python train.py --num_hidden_layers=14 --hidden_size=256 --num_attention_heads=2 --num_key_value_heads=2 --head_dim=128 --intermediate_size=1024 --vocab_size=2048 --hidden_act="gelu" --norm="layernorm" --norm_place="pre" --norm_eps=1e-05 --positions="alibi" --qk_norm=false --attn_scale=0.0884 --bias="all" --tie_word_embeddings=true --parallel_block=false --init="trunc" --init_std_qkv=0.0274 --init_std_o=0.0 --init_std_up=0.0274 --init_std_down=0.0 --optimizer="adam_variant" --learning_rate=0.0013 --beta1=0.9 --beta2=0.98 --weight_decay=0.42 --lr_head=0.011 --max_grad_norm=2.0 --warmup_steps=201 --schedule="wsd" --decay_fraction=0.291 --decay_shape="linear" --final_lr_fraction=0.05 --batch_tokens=65536 --max_seq_len=1024 --doc_mask=false --train_tokens=310000000 --max_steps=4731 --dataset="wikipedia_en"
MLP neurons of a small language model. Each row is named by its layer, matrix (up: input weights) and neuron, and shows model dimensions 48-111. Each number is 128 + 24 x the weight over its row's rms, rounded and kept within 0 to 255.
After each neuron's rows, "fires after" lists the tokens most often just before its 100 highest values on Wikipedia text that the model never trained on.

L4.up821 [ 96 118  80 144 112  80 128  96 126 120 136 161 145 124 112 166  96  93 115 126 110  98 156 110 133 181 125 125 133 164 115 118 148 141 109 113 112 121 140 170 131 152 124 124 128 173 124  98 123  84 111 144 144  89 149 111 129 149 130 118 132 106 137 128]
fires after: " p", " P", " r", " c", " h", "==="

L5.up675 [127 101 126 126 115 180  99 148 126  92 181 126 134 126 151 148 115  79 167  97 120 109 172 130 181 134 118 138 157 132  93 132 132 133 120 132 122 120 112 118 114 126 114 131 121 130 152 121 103  98 101 145 106 132 140 188  97 131 134 116 112 162 157 104]
fires after: " fin", "en", "u", "or", "er"

L3.up803 [156 103 122 104 119  88 115  68 140 126 157 127 142 154 103 147 113 108 118 190 122  94 105  80 158 113  73 163 142 152 122 136 121 145 106 112 149 133 132 146 100 146  99 131 120 131 128 143 136 118 171 107 184 124 122 157 130 124  80 145 136 157 129 170]
fires after: " re", " bro", " /", " w", " f"

L7.up536 [106 121 108 103 150 130 102 120 114 112 144 154 141 105 168 181 103 103 135 133 138 106 119 199 144  94 122 127 152  94  69 136 170 117 125 111 143 109 129  89 105 115 130 133 104  94 132 128 117 145 115  68 123 154 115 109 127 129 123 110 108 158 136 135]
fires after: " J", " g", " G", "g", " at", " Te"

L4.up746 [151 119 110 124 111 140 105 145 115 149 155  89 144 151 131 133 120  87 163 149 108 123 131 136 164 142 182 130 160  87 166 126 145 154 100 125  83 133 130  90 106 158 134 182 136 159 146 140 133  97 161 135 148 109 122 100 191 136  91 131  95  84 117 125]
fires after: "l", "it", "art", "sh", "ar"

L5.up144 [170  89 120 143 141 168 135 118 138 146 121 146 134 139 138 123 128  85 138 157 138 122 160 163 162 141 137 194 142 133 106 154  93 124 122  94 121 119 129 123 122 185 132  95 142  96 158  84 134 135 110 123 161 140 120 165 113  97 136 109 126 112 150 141]
fires after: " ", "s", "as", "x", "ens", " w"

L4.up377 [ 95 163 142 115 140 106 109 127 133 153 125 186 136 110 182 145 105 114 102 132 167 130 122 142 157 133 149 102 116 152  94 128 157 123 135 148 138 130 155 133 116 143 147 146 136  79 129 138  97  95  83  68 102 122 150 165  82 126 104 128  98 148 154  84]
fires after: "g", " g", " inc", " G", "G", " rece"

L4.up707 [159  91 139 112 145 142 119  88 173 146 143 163 119 142  67 141 114 128 133 166 110 131 113 143 120 120 141 105 131 133 115 137 132 128 125 122 108 145 122 146 110 115 143 135 145 114 110 108  98 110 123 137  99 162 111 125 155  73 150 106  94  93 115 165]
fires after: ".", ")", "\""

L7.up840 [145 121  97 154  97  96  86 119 103 132 135 145 106 115 158  87 133 144 145 165 132 104 116 107 106 108 122 171 133 151 119 147 132 142 147 148 147 111 179 125 113 120 107 111 108 124 146 151 112 135 177 110 183 131 127 135 123 103 104 140  81 138  82  93]
fires after: " j", " J", " T", " t", " Sp", "G"

L5.up228 [133  89 117 100 162 155 149  83 178  99 170 160 110 144 112 123 156  79 146 167 117 152 196 145 111 131 132 111 132 158 121 131 164 121  92 110 161 149 124 135 101 109 158  97 152 125  94 111  83 132 146  91 147 157 102 159 108  98 137  84 128 109 124 123]
fires after: " |", ")", "er", " —"

L5.up545 [186 121 160 133 112 118 147 114 124 127 176 154 138 113 131 104 141 125 127  81 147 130  92 142 169 126 101 129 144 147  73 127 108  92 115  42 135 103 100 119  89 126 156 152 132  92 157  98  77 101  92 152 185 116 101 108 147 114  85 100 102  79 143 136]
fires after: " m", " v", "el", "m", " J"

L3.up124 [108 141  86 111 117 115 157 129 115 125 175 117 123 143 128 124 125 186 121 136 158  91 107 150 136 138 103 129 203 124  95 127 138 124 167 126 133 101 106 128 111  99 127 144 125 115 106 137 147 152 172 147  70 142 144 140 134 139  87 122 107 138 113 127]
fires after: " M", " J", " R", " Mc", " Je", "M"

L3.up740 [124  72 166 125 136 135  91  96 186 104 167 128 139  99 105 160  90 105 117 187 129  75 113 162 123  94 119 130 116 137 127 158 117 113 129 100 105 121 173 120  95 117 131 120 134 140  98 114 140 128 140 131 101 139 139 119 133 110  89 121 114  69 109  80]
fires after: ".", " |", ")", "\""

L6.up402 [131 140 138 114 126 130  98 123 113 129 190 123 152 181 173 114  83 115 115 183 119 102 139 143 130 127 113 176 141 175  82 121 116 154  99 102 113 113 119 124 127 119 114 144 116 120 114  93 134 126 123 151 204 127 102 128 113 145 111 111 148 116 132 111]
fires after: " Bl", " bl", " R", " fin", "l", "w"

L4.up899 [192  96  81 105 147 125 111 124 113 155 134 126 117 115 120 136  95 143 135 113 160 101  95 135 113 100 124 106 137 171 117 139 133 159 114 120 123 110 123 121 122 114 101 150 151 143 107 165 156 135 158 115 161 125 129 142 166  65 113 137 118 100 114  87]
fires after: " M", " T", " V", "M", " J", " Ch"

L4.up144 [ 94 154 146  93 124 145 125 138 117 137 152 154 131 156 159 151 113 100 177 138 141  95 109 131 158 136 135 157 140 169  72 106 107 117 118 100 137 129 126 149 122 174 120 136 143 138 103  95 127 139  94 105 141  92 126 108 105 121  76 114 105 152  78  85]
fires after: " M", " v", " d", " m", " V"

L6.up834 [137 141 128  95 106 136  86 142 151 121 152 165 105 127 132 106 102 116 138 101 139 139 128 127 140 180 141 192 156 142 123 129 103 117 138  88 121 147 146 160 109 170  81 121 138 136 129 131 127  97 128 105 132 125 166 136 101  85  77  94 125 137 158 117]
fires after: "m", " M", " Em", " Mar", " d", " m"

L4.up978 [153 100 155 133 132 169  60 143 129 108 165  96 148 129 154 134 100 119 153 125 105 136 124 138 143  94 104 167 115 176 121  77 128 156 129 168  93 115 136 119 107 116 154 115 126 115 162 145 146 106 128 144 147 173  73 152 122 152 114 107 120 120  92 114]
fires after: " wh", " se", " w", " W", " bas", "ik"

L4.up348 [109 146 100 168 113 123 148  79 146 150 145 151 137 128 167 103 121 138 125 110 143 103 153 154 171 129 127 136 124 125  76 158 176 146  94  99 133 112 142  84 125 154 157 156 114 137 154 181 105 119 113 141 126 133 122 159 169 149 119 133 120 124 122 141]
fires after: " g", "ide", " G", " K", " Gu", "i"

L3.up914 [134 137 138 157 114 130  80 174 114 116 126 124 107 117 103 151  82  85 138  77 192 140 127 122 122 164 131 110 120 114 151 141 103 134 109 136 124 123 173 156 106 151 128 122 118 120 145 136 116 119 112  79 145  91  99 141 122 126 102 135  96 126 110 129]
fires after: "-", " sy", " sub", " p", "C", "P"

L4.up205 [167 123 129 161 140 139 118 154 157 136 132 118 136 131 106 116  88 129 149 161 208 126 159 145 147 152 138 120 136 131 119 130 106 115  88 150 102  76 135 125 116 143 155 147 134 120 145 136 133 106 128 122 138 118 124  86  86  90  84 158  96 117 119 115]
fires after: "1", "W", " Sp", "b", "G", "w"

L7.up144 [133  97 180 130 134 148 150 133 142 120 142 125 112 145 155 124 117 135 108 118 154 152  86 178 181 121 151  93 116 152 127 108 155 109 129  83 146 112 168  96 100 125 105 167 139 104 125 136 125  84 105 107 133 146 111 190 146  72 112 129 124 100  91 125]
fires after: "1", " in", " c", " comm", " In", " con"

L3.up968 [113 103 163 137 155 175 116 105 124 154 157 126 141 102  99 167 141 137 136 159 150 127 142 109 156 100 181 157 145 127 105 132 111  96 107 171 137 109 116  58  90  99 137 133 131 148 129  94 124 127 100 111  88 118 130 126 150 154 145 123  92 118 118  44]
fires after: " K", " I", "i", " T"

L3.up205 [119 118 142 170 164 151 132 105 125 181 153 106 119  98 120 110 139  94 133 126 122 123 170 180 119  89 168 150 112 155 131 116 128 103 120 158 124 120 140 100 141 159 101 107 139 166 126 126 145 158 125 125  90 171 153 131 162 149 138 132 117 100  99 119]
fires after: " O", "i", " I", "z", "ver", " A"

L4.up558 [124 124 129 152 130  64 137 111 136  99 152 149 148  96 111 146 126 147 145 179 142 161 172 121 142 120 115 140 141 104 121 155 131  98  80 119 104  56 138 127  90 174 143 105 151 141 126 147 139 122 101 115 166 129 133 124  73 109  72 142 139  88 107 143]
fires after: ",", " H", "W", "w", " I"

L4.up300 [ 96 130 106 160 113 138 101 125 139 126 112 175 126 119 109 142 149 108 124 160 146 112 137 163 126 163 111  90 151 100 104 132 144 136  97 151 165 133 157 116 109 164 138 136 107 114 163 124 134 119  81  90 124 123 162 130 146 139 123 130  97 101 100 108]
fires after: "G", "g", "ig", " Gl", "og", "ok"

L3.up959 [ 87 127 136 206 113  95 153 122 138 156 111 130  98 102 128 103 147 125 159 123 147 155 177 138  99 151 170 109 131 107 122 129 129 105 168 123 147 119 101  90  92 176 120 118 136 116 123 137 113 122 114 134 142 123 141  95 110 147 112 168 103 105  64 117]
fires after: " c", "′", " cor", " sy", "p", "c"

L3.up561 [116 112 106 140 117 135 143 118 126 142 134 111 148 139  94 126 107 137 116  88 137  98 112 150 123 158 167 103 155 152 165 138 127 133 135 143 129  97 176  98 127 142 106 134 143 133 105 146 112 131 127 107  76 125 144 166 125 129 139 125  99 102 114 101]
fires after: " ", " A", " U", " Ag", " the"

L4.up293 [ 99 121 124 141 130 168 130 156 125 157 142 137 133 144 126 157 119  88 147 144 142  82 138  89 116 123 114 156 124 116  94 124 117 117 124 141 117 109 111 148 163 149 119 131 124 139 113 155 123 127 126  79 134 103 162 186  94 121 110 125 148 117  97 138]
fires after: "i", "o", "e", "re", "W"

L10.up599 [123 160 150 110 123 153 150 144 104 133 154  93 138 133  76 155 111 126 147 154 174 121 159 157 130 149 137 143 169 130  80 110  91 128  82 126 150 127 136 135 110 144 119 106 159 132 177 156 151 150 145 126 150 103  55 113 144 132 127 119 126 129 119 161]
fires after: " ", "1", " j", ",", " of"

L3.up992 [170 113  91 150 172 127  88 141 128 102 121 117 145  97 106 103 120  95 138 124 134 121 140 123 100 142  91 136 117 154 132 141 143 122 103 138 144  86 130 107 117 140  91 128 106 128 100 138 109  96 203 122 134 130 134  95 158 127 100 147 141 132 143 142]
fires after: " S", " \"", " P", "-", "P", " ("

L3.up229 [ 76 111 103 145 131 120 105 150 120 109 123 131 148 106 119 148  99  95 171 137 149 125 129 129 182 130 146 166 127 135 115 133 102 151 137 124 102 153 135 157  91 152 129 134  98 136 127 179 153 125 132 122 143 106 101 155 139 139  57 141 150 107 167 127]
fires after: " (", " \"", "-", " [", "==", " m"

L7.up665 [126  98 131 139 110 119 132 131 150 115 157 136 151 129 131 126 128 166 131 149 132  90 140 155 124 105 134 121 129 158 130 146  82 109  84 137 122  83 179 121  90 106 135 147 172 123  96 125 112 130  98  93 168 118 155 169 134 110  83 136 128 150 115 141]
fires after: ",", " that", " where", "w"

L3.up219 [ 92 126 120 131 131 137 188 170 139 124 115 106 166 110 141 142 153 136 145 133 161 114 155 139  97 145 124 150 120 153 157  95 124 158 128 126 138 123 107  84  85 131 113 159 162 133  80 147 139 133 108 148  78 143 125 145 163 127  99 138 122  99 185 149]
fires after: ".", " com", " commun", " may", " ."

L3.up947 [142 123 120 135 150 122 101 137 134 140 137 153 118 114  96 164  71  78 166 156 141 113 155 170 149 115 118 119 164 138 141 111 110 124  97 137 105 108 165 136  59 146 151 121 131 154 138 166 142 112 129  74 157 115  99 130 140 133  85 167 126  95 149 118]
fires after: " (", "-", " \"", " sub", "("

L4.up101 [126 126  99 136 161 142 118 124 130 169 149 202 110 117 156 167 148 129 153 148 124  95 120 131 101 124 121 170 175 118 159 105  98 132 119  99 135 111 116 141 109 155 117 144 111 122 130 118 107 167 136 139 130 165  95 162 109 103 109  85 104 123 155 106]
fires after: " s", "s", "h", "l", " gr"

L4.up25 [102  85 131 136 161 117 129 115 161 153 140 152 128  98 104 160  89 109 109 190 147  88 121 160 138 118 144 134 142 129  90 140 129 110 134 106 149 132 147 120  99 132  93  87 134 131 112 132 131 122 153 110 133 140 122 131 127 112 113  86 108 102 136  95]
fires after: ".", ")", " |", "\""

L10.up136 [153 121 172 161 104 134 146  95 140 142 120 201 120 159 124 169  91 129 103 170 106 103 107 109 123 153 116 115 138 159 151  96 132 104  93 110 108 136 178 122  93 108 123 139 143 148 166 142 116 104 111 122 111 167 141 130  95  98 125 171 146 115 123 107]
fires after: "1", "2", " ", "96", "97"

L7.up936 [ 80  92 101 156 130 111 123 142 167 162 129 155 166 109  64  64  97 153 111 137 136 120 149 134 157 120 131 129 117 107  87 167 150 113 103 125  86 104 124 136 130 155 112 119 120 144 115 145 151 119 112 104 149 120 116 110 129 136 131 108 106 142 126 134]
fires after: " T", " t", " A", " O", "A", " a"

L3.up390 [113  74  98  98 173 132 133 150 131 113 124 139 104 113 124 142 130 149 149 152 134 168 148 177 128 121 131 152 120 144 100  92 152 151  81 100 140 135 117 128 140 133  97 137 128 118 147 130 122 110 131 131 117 153 141 128 178 139 152 169 137 127 121 149]
fires after: " |", " "

L3.up538 [148 129 112 159 117 129 126 146 134 145 142 133  86 140 105 131 126  92 135 131 111 112 142 120 141  60 144 200 131 156 106 144 122 181 128 126  76  90 128 120 140 116 194  91 137  90 142 110 116  93 143 130 159 200  89 131  82 146 101 144 129 129 140 150]
fires after: " se", " w", "W", " f", " W", " F"

L3.up293 [136 122 113 129 134 137 101 101 187 134 206 144 147  82  98 147  73 121 113 163 117 103 129 153 153 103 139 161 120 101 103 124 109 144 102  97 106 125 189 108  69 156 107 112 122 142 131 146 143 105 148 128 126 144 158  90 135 109  93 114 118  74 124  89]
fires after: ".", "\""

L3.up386 [114 108 118 133 139 148  74  81 124 140 126 137 153 139 132 112 115  58 130 158 140  99 130 138 163 117 131 159 135 159 104 146 151 149  80 109 142 153 116 123 140 128 100 133 131 146 135 137 104 110 187  93 114 123 120 139 176 113 119 164 135 113 121 100]
fires after: " f", " w", " m", " ", " t", " sim"

L3.up146 [132 143  70 117  76 139 152 132  97 147 126 137 131  89 126 100 129 133 135  94 134 125 166 161 129 151 147 135 121 131 151 103 112 117 147 139 117  84 115  89 135 129 121  92 137 121 100 139 102 149  84 159 107 145 174 172 136 126  93 116 121 127 135  52]
fires after: " I", "O", " M", "A", "I", "N"

L4.up818 [ 64 115  83 160 107 141 147 145 144 134 130 136 173 140 113 138 111 124 117 120 159 153 137 106 130 166 174 137 146 125  73 164 116 153  85 164 136 128 145 109  69 178 158  97 139 107 131 129 159  77 122  76 134 114 176 128 157  80 143 157 126 133 121 115]
fires after: "1", "g", "ig", "emb", "b"

L6.up441 [136 134 132 117 153 105 136 141 104 146 172 154 116 152 125 137 155 131 139 147 154  85 171 154  88 138 121 137 148 113 147 160 130 142 129 160 158 102 135 157 109 124 107 108 135  99 135  96 119 145 133 103 155 115  91 146  81 104  90 121 126 109 155 112]
fires after: "s", "r", "l", "us", " L", "um"

L10.up905 [141 114 145 123 151 131 143 115 173 152 104 157 144 101 130 117 108 118 125 123 150 112 127 105 131 155 143 160 123 180 110 174 108 126  95 129 137  99 147  79 110 151 116 132 132 137 131 106 109 140 159 126 108 133 104 153 118 107 124 100 119  98 136 120]
fires after: " ", " ("

L3.up849 [127 113  59 140 164 139  82 145 120 122 161 165 131  76 128 148 110 157 159 127 116 157 132 174 132 163 103 193 136 127 126 119  72 141 104 124 107 112 127 110 112 137 106 153  97  96 112 174 129  70 146 134  98 120  92 141 167 132 102 142 122 102 116 138]
fires after: " \"", " m", " P", " M", " v"

L4.up989 [155 132 132 129  94 147 130 117 148 104 137 113 135 138 127 151 106 136 126 120 111 113 173 154 125 158 130 102 164 159 111 134 144 158 130 141 115 109 130  99  73 114 137 158 154 123  95 102 118  45 124 138  95 152 110 140  91 136 126  85 100 106 168 115]
fires after: "1", "\n", ",", " ", "2", "3"

L5.up420 [ 99 112 119 132 126 148 132 122 112 135 158 168 149 113 154 120 131 110 158 133 155 121 115 134 126 120 153 134 133 123 131  99 132 121 133 118 149 112 108 116 117 159  63 151 111 121 124 114 152 131 118 155 131 187  95 136 127  66  98  96  87 137 104 116]
fires after: " M", " N", "n", " V", " v", " R"

L4.up907 [152 107 131 174 210 154 105 159 122 102 138 169 141 116 129 130 141 154 126 157 128  83 131 151 136 117 131 178 124 119 135 109 134 144  95 110 118  88 153 118 119 116 136 121 163 154 127 132 138  92 121 167 176 133  94 130  89 114  94  71 118 120 111  92]
fires after: " w", " W", "W", "w", " be", " l"

L3.up26 [140 129 117 142 131 146 111 155 125 150 124 121  77  86 152 138  97 180 133 142 119 133 112 173 144 111  94 152 161 126 101 124 122 150  76 106 154 158 134 143 118 142 150 121 111 129 157 158 144 104 151 120 124 104 171 110 150 172 111 150 137 123 133 104]
fires after: " H", "H", " T", " |", "T", "C"

L4.up532 [146 121 108 168  99  88 126  94 121 104 145 158 131  99 115 135 153 165 146 132  96 125 118 154 119 110 121 138 124 132 114 181 158 181 106  84 127 135 114  60 115 113 131 162 134 129 144 131 123 125 165 141 142 130 116 141 124 123  75 131 112 146 116 164]
fires after: "ol", "it", " pl", " Ro", "l"

L5.up44 [ 85 114 130 121 137 153 111 119 147 159 129 161 123  75 135 154  51 117 108 156 114 127 145  98 163 146 135 107 110 118 131 161 103  96  98 146 109 131 113 109 145 168 130 115 156 162 111 102 104  78 113 124 103 108 101 144 111 176 142 132 113 116  87 123]
fires after: "2", "ig", "98", "irl", "oy"

L7.up191 [169  94 154 115 139 173 105 134 132 140 111 156 157 130 140 146 105 121 133 129 148 130 120 135 125 147 112 144 114 149  91 123  94 133  75 128 125  84 140  89 136 131 103 114 115  75 103 145 157  90 132 156 104  98 104  85  89 144 130 113 129 132 127 116]
fires after: " Ch", " H", " B", " C", " W"

L3.up104 [139  76  60 133 156 156 102 138 127 120 151 158 147  97 122 118 116 142 153 121 132 145 131 136 173 113 106 136 100 146 137 141 136 135  79 112 139 160 101 119 128 168 116 127 118  91 148 119  90 124 116  96 120 108 128 107 173 109  91 143 130  94 132 161]
fires after: " p", " P", " v", " ph", "P"

L3.up660 [138 114 147 142 120 149 107 125 118 117 122 166  78 130 170 140 102 132 113 132 118 154 123 114 132 124 140 141 106 126 109 111 124 176 145 113 143 146 208 155  93 126 125 142 145 131 157 123 110 139 132 138  94 113 159 121 115 131 114 120 128 109 121 116]
fires after: " (", ",", " ", " was", "95", "1"

L4.up830 [124 143  99 157  97 108 144 123 106 162 116 121 147 112 129 138 138 175 104 162 123  84 107 132 125 129 160 102 185 120  95 135 137 132  86 144 108  74 145 105 112 141 132 156 147 131 120 139 111 138  70 147 133 162 143 152 133 141 137 135 109 107 100  94]
fires after: ",", " where", "A", "N"

L4.up351 [156 125 174 132 170 164 142  64 113 118 135 139 161 155  80 129  93 122 105 159 153 110 151  86 120 127 138 144 130 169 122 132 149 130 114  95 101  69 125 150 146 135 112 118 132 149  99 110 133  91 129 160 175 130 110 136 103 129 113 120 136 108 137 179]
fires after: "ell", " bl", " B", "am", " Bl", "h"

L4.up200 [101 100 115 132 150 124 136 103 153 142 144 160 121  77 114 141 100 120 118 172 135  83 127 143 124 104 143 145 125 107 101 157 122 132 128  99 141 131 148 128  79 131 127  87 131 128 111 122 125 116 167 100 115 135 140 137 131 120 103  75 115 108 137  90]
fires after: ".", ")", " |", "\""

L4.up58 [127  83 127 129 162 119 120 100 159 144 150 158 140  87 125 165  55 112  98 187 133  83 116 146 137 101 146 118 125 117 116 164 116 125 111 115 135 119 162 107  90 130 132  90 108 141 105 124 137 117 150 117 118 141 151 109 130  97 100  96 115  99 139  97]
fires after: ".", ").", "\"", ")"

L3.up521 [140 109  92 152  93 111 143 131 155 133 168 123 162 108 105 129 147 191 142 136 154  90 124 131 128 117 144 148 149 142 107 144 152 139 128 162 141  93 145 120 114 109  92 148 131  96 145 137 119 155 128 129 135 121 114 113 138 123  86 124 100 104 127 124]
fires after: " Mar", " H", " bl", " J", " M"

L10.up961 [113 122 121 104 147 153 109 119 127 158 121 143 170 109 146 121 128 167 102  87 135 109 177 134 155 129 139 133 116 127 159 171  86 105 122 124  83  79 139 142 127 125 119 138 125 106 119 109 114  91 163 130  75 129  87 142 119 160  89 151 104 117 112 125]
fires after: "2", "1", " S", "97", "98"

L3.up793 [116  55 147 113 148 166 127  97 162 130 123 134 163 152 124 144 114 102 109 159 144 134 140 126 121 150 146 131  98 148 113 167 100 144  94 120  96 129 166  89  98 134 123 164 132 140  91 121 129 126 142 139  89 146 154 148  99  91 126 141 115 115 142 124]
fires after: " |", ".", ")", " "

L5.up244 [ 96 103 140 162 121 137  90 132  78 100 130 131 176 146 133 157  96 120 126 134 133 120 187 137 118 116 133 171 133 159 125 129 142 126  92 105 112 130 143 168 124 151  93 124 124 146 144 135 139 116 135 152 148  94 126 135 118 134 111 122 126 119 151 130]
fires after: " C", " P", " Sp", " p", " the"

L10.up670 [160 134 167 144 118 109 146 138  98 147  85 149 116 150 106 176 113 137 125 136 136 122 129 133 106 106 161 127 115 152 116  94  81 130 141 122 122 117 119 117 102 122 107 152 130 120 121 128 130 114 107  57  99 167 109 163 101  71 108 143 128 139  95 123]
fires after: "1", " c", " An", " s", " g", " "

L3.up964 [ 83 110  84 155  91 196 113 103 114 135 120 157 160  59 124 164 151 153 150 123 129 158 110 133 122 131 175 135 162 136 160 112 125 157 139 123 123 129 143 140 114 140  91 155  93 151 113 139 131 128  65  98 126 120 130 156 103 103 130 110 138 124 141  78]
fires after: " s", " S", " con", " v", " V"

L4.up947 [136 110 118 124 112 120 123 184 154 136 115 148 109 131 172 149 168 124 138 138 163 124 112 136 137  93 157 156  91 158 137 151 152 128  99 143 142 136 132 162  77 163 124 120 130 132 129 110 107 108 129 112 147 118 158 156  94 131 110  50 132 143 150  72]
fires after: "m", " d", " D", " ass", " l", " ob"

L5.up67 [ 66 124 132 164 153 146 111  94 126 183  96 123 199 112 131 171 110  94 136 100 117 121 134 106 109 100 106 186 129 118 153 160 158 143  83 125 155 141 142 121 120 205  99 102  93 155 152 115 125 125 151 136 128 145 128 139 118 165  97  97 136 157 117 126]
fires after: "p", "-", "s", "0", " p", " P"

L5.up940 [ 85 130 106 144  86 168 127 140 110 160 134 126 151  98 112 121 104 111 118  90 160 119 140 137 134 163 171 128  95 109 132 205 103 143 109 123 123  68 147 124 105 149 106 126  88 172 119 163 138 129 138  76 116 136 127 103 138 142 111  97 138 112 126 125]
fires after: " a", " A", " t", " V", " U"

L3.up826 [141 146 134 113 103  98 158 150 162 168 164 115 136 120 123 121 157 125 126 130 161  94 145 114 168 163 148 127 127 125 137 129  90 120 146 178  93  79 145  78 128 141  97 101 136 117 102 136 153 157 137 104  85 136  96 110 150 126 131 106 126 132 132  90]
fires after: " O", " U", "O", "I", " I"

L4.up155 [167 133 126 137 106 121 187 161 123 105 118 111 152 110 110 148 120 117  91  91 113 148 150 159 148 139 106 139 175 138 112  93  98 152 123 132 123 115 131  99 132 115 125 134 163 116 139 119 116 116 116 124 148 117 113 129 120 143 118  98  85 130 129 172]
fires after: "1", " M", " of", "orm", " "

L4.up1020 [102 128  80 112 138 159 150  92  97 139 127 171  81 139 154 163 107 130 113 140 133 125 112 153 137 135 164  97 119 126  96 136 112 178 135 136 153 139 137 113 112 148  97 159 152 143 120  92 114 116  96 120 124 118 120 143 106 124 129 118 138 105 109 120]
fires after: "\n", " (", ",", " V", "."

L5.up1016 [151 122  88 156 136 127  89 154 109 128 150 140 149 137 130 128 131 133 131 192 130 118 137 145 125 124 120 205 147 132 131 163 114 100  75 108 103 118 142 109 119 162 139  97  93 162 129 155 144  99 142 126 141 116 107 136  85 162 110 106 147 119 147 167]
fires after: " \"", "\n\n", "-", " M"

L3.up348 [152 116 101 112 162 106 115 108 130 176 169  97 108 124 103 117 114 128 118 190 145 103 171  97 188 133  94 106 140 115 152 173 116 118 145 136 159  94 118 123 116 160 112 106 135 120 117 137 154 115 121 105 142 132 156 121 123 130 121 120 103 121 121 153]
fires after: " L", " J", " b", "L", "l", " St"

L7.up596 [ 95 119 124 168 140 110  78 141 110 104 139 102 137 115 143  97  81 113 137 144 129 108 136 112 144 154 116 173 118 153 108 125 161 125 159 118  55 129 134 167 136 145 101 139 140 132  91 164 113 127  94 132 160 165 151  87  77 110  98  96 137 171 100 162]
fires after: " W", "w", "n", "W", " M", "m"

L4.up639 [111 109 116 129 163  94 146 151 144 108 160 149 129 104  84 111 137 125 140 162 177 149 131  96 107  97 153 199 174 167 136 106 108 109 107 138 131 130 154 134  91 146  82 101 158 140 136 121 118  93 129 163 162 114 115 126 112 111  87  95 117  96 122  66]
fires after: " m", "m", " M", " D", " S"

L6.up40 [102 146 151 125 109 137 167 114 103 134 105  98 127  86 154 120 116 125 155 105 164 103 114 133 164 122 150 138 157 144  60 118 152 118 111 121 128  99  96  98 161 166 168 119 123 125 115 111  97 107  80 148 113  95  97 161 135 111  66  77 106 120 142 124]
fires after: "i", " v", " g", " V", " m", " K"

L3.up787 [128 109 141  92 155 109 133 107 149 123 127 136 125 122 135 132 123 100 113 157  99 133 121 164 126  81 159 128 110 123 113 137 146 107 107 156 154 144 116  79  97 143 109 116 145 153 118 128 111 156 140 120  84 125 147 124 155 101 119  96 117 106 105  76]
fires after: "i", " K", "N", " d", "id", "z"

L4.up262 [136 115 105  91 126 148 140 130 191  99 178  95 150 110 153 155 132  99 142 106 113 115 138 158 126 163  97 151 165 168 118 111 104 119 132 104 131 139  88  85  93  97 103 166 101 118 123 118  97 126 116 117 119 121 147 155 105 118 116  83 139 132 143 123]
fires after: "en", " de", "er", "on", "u", " D"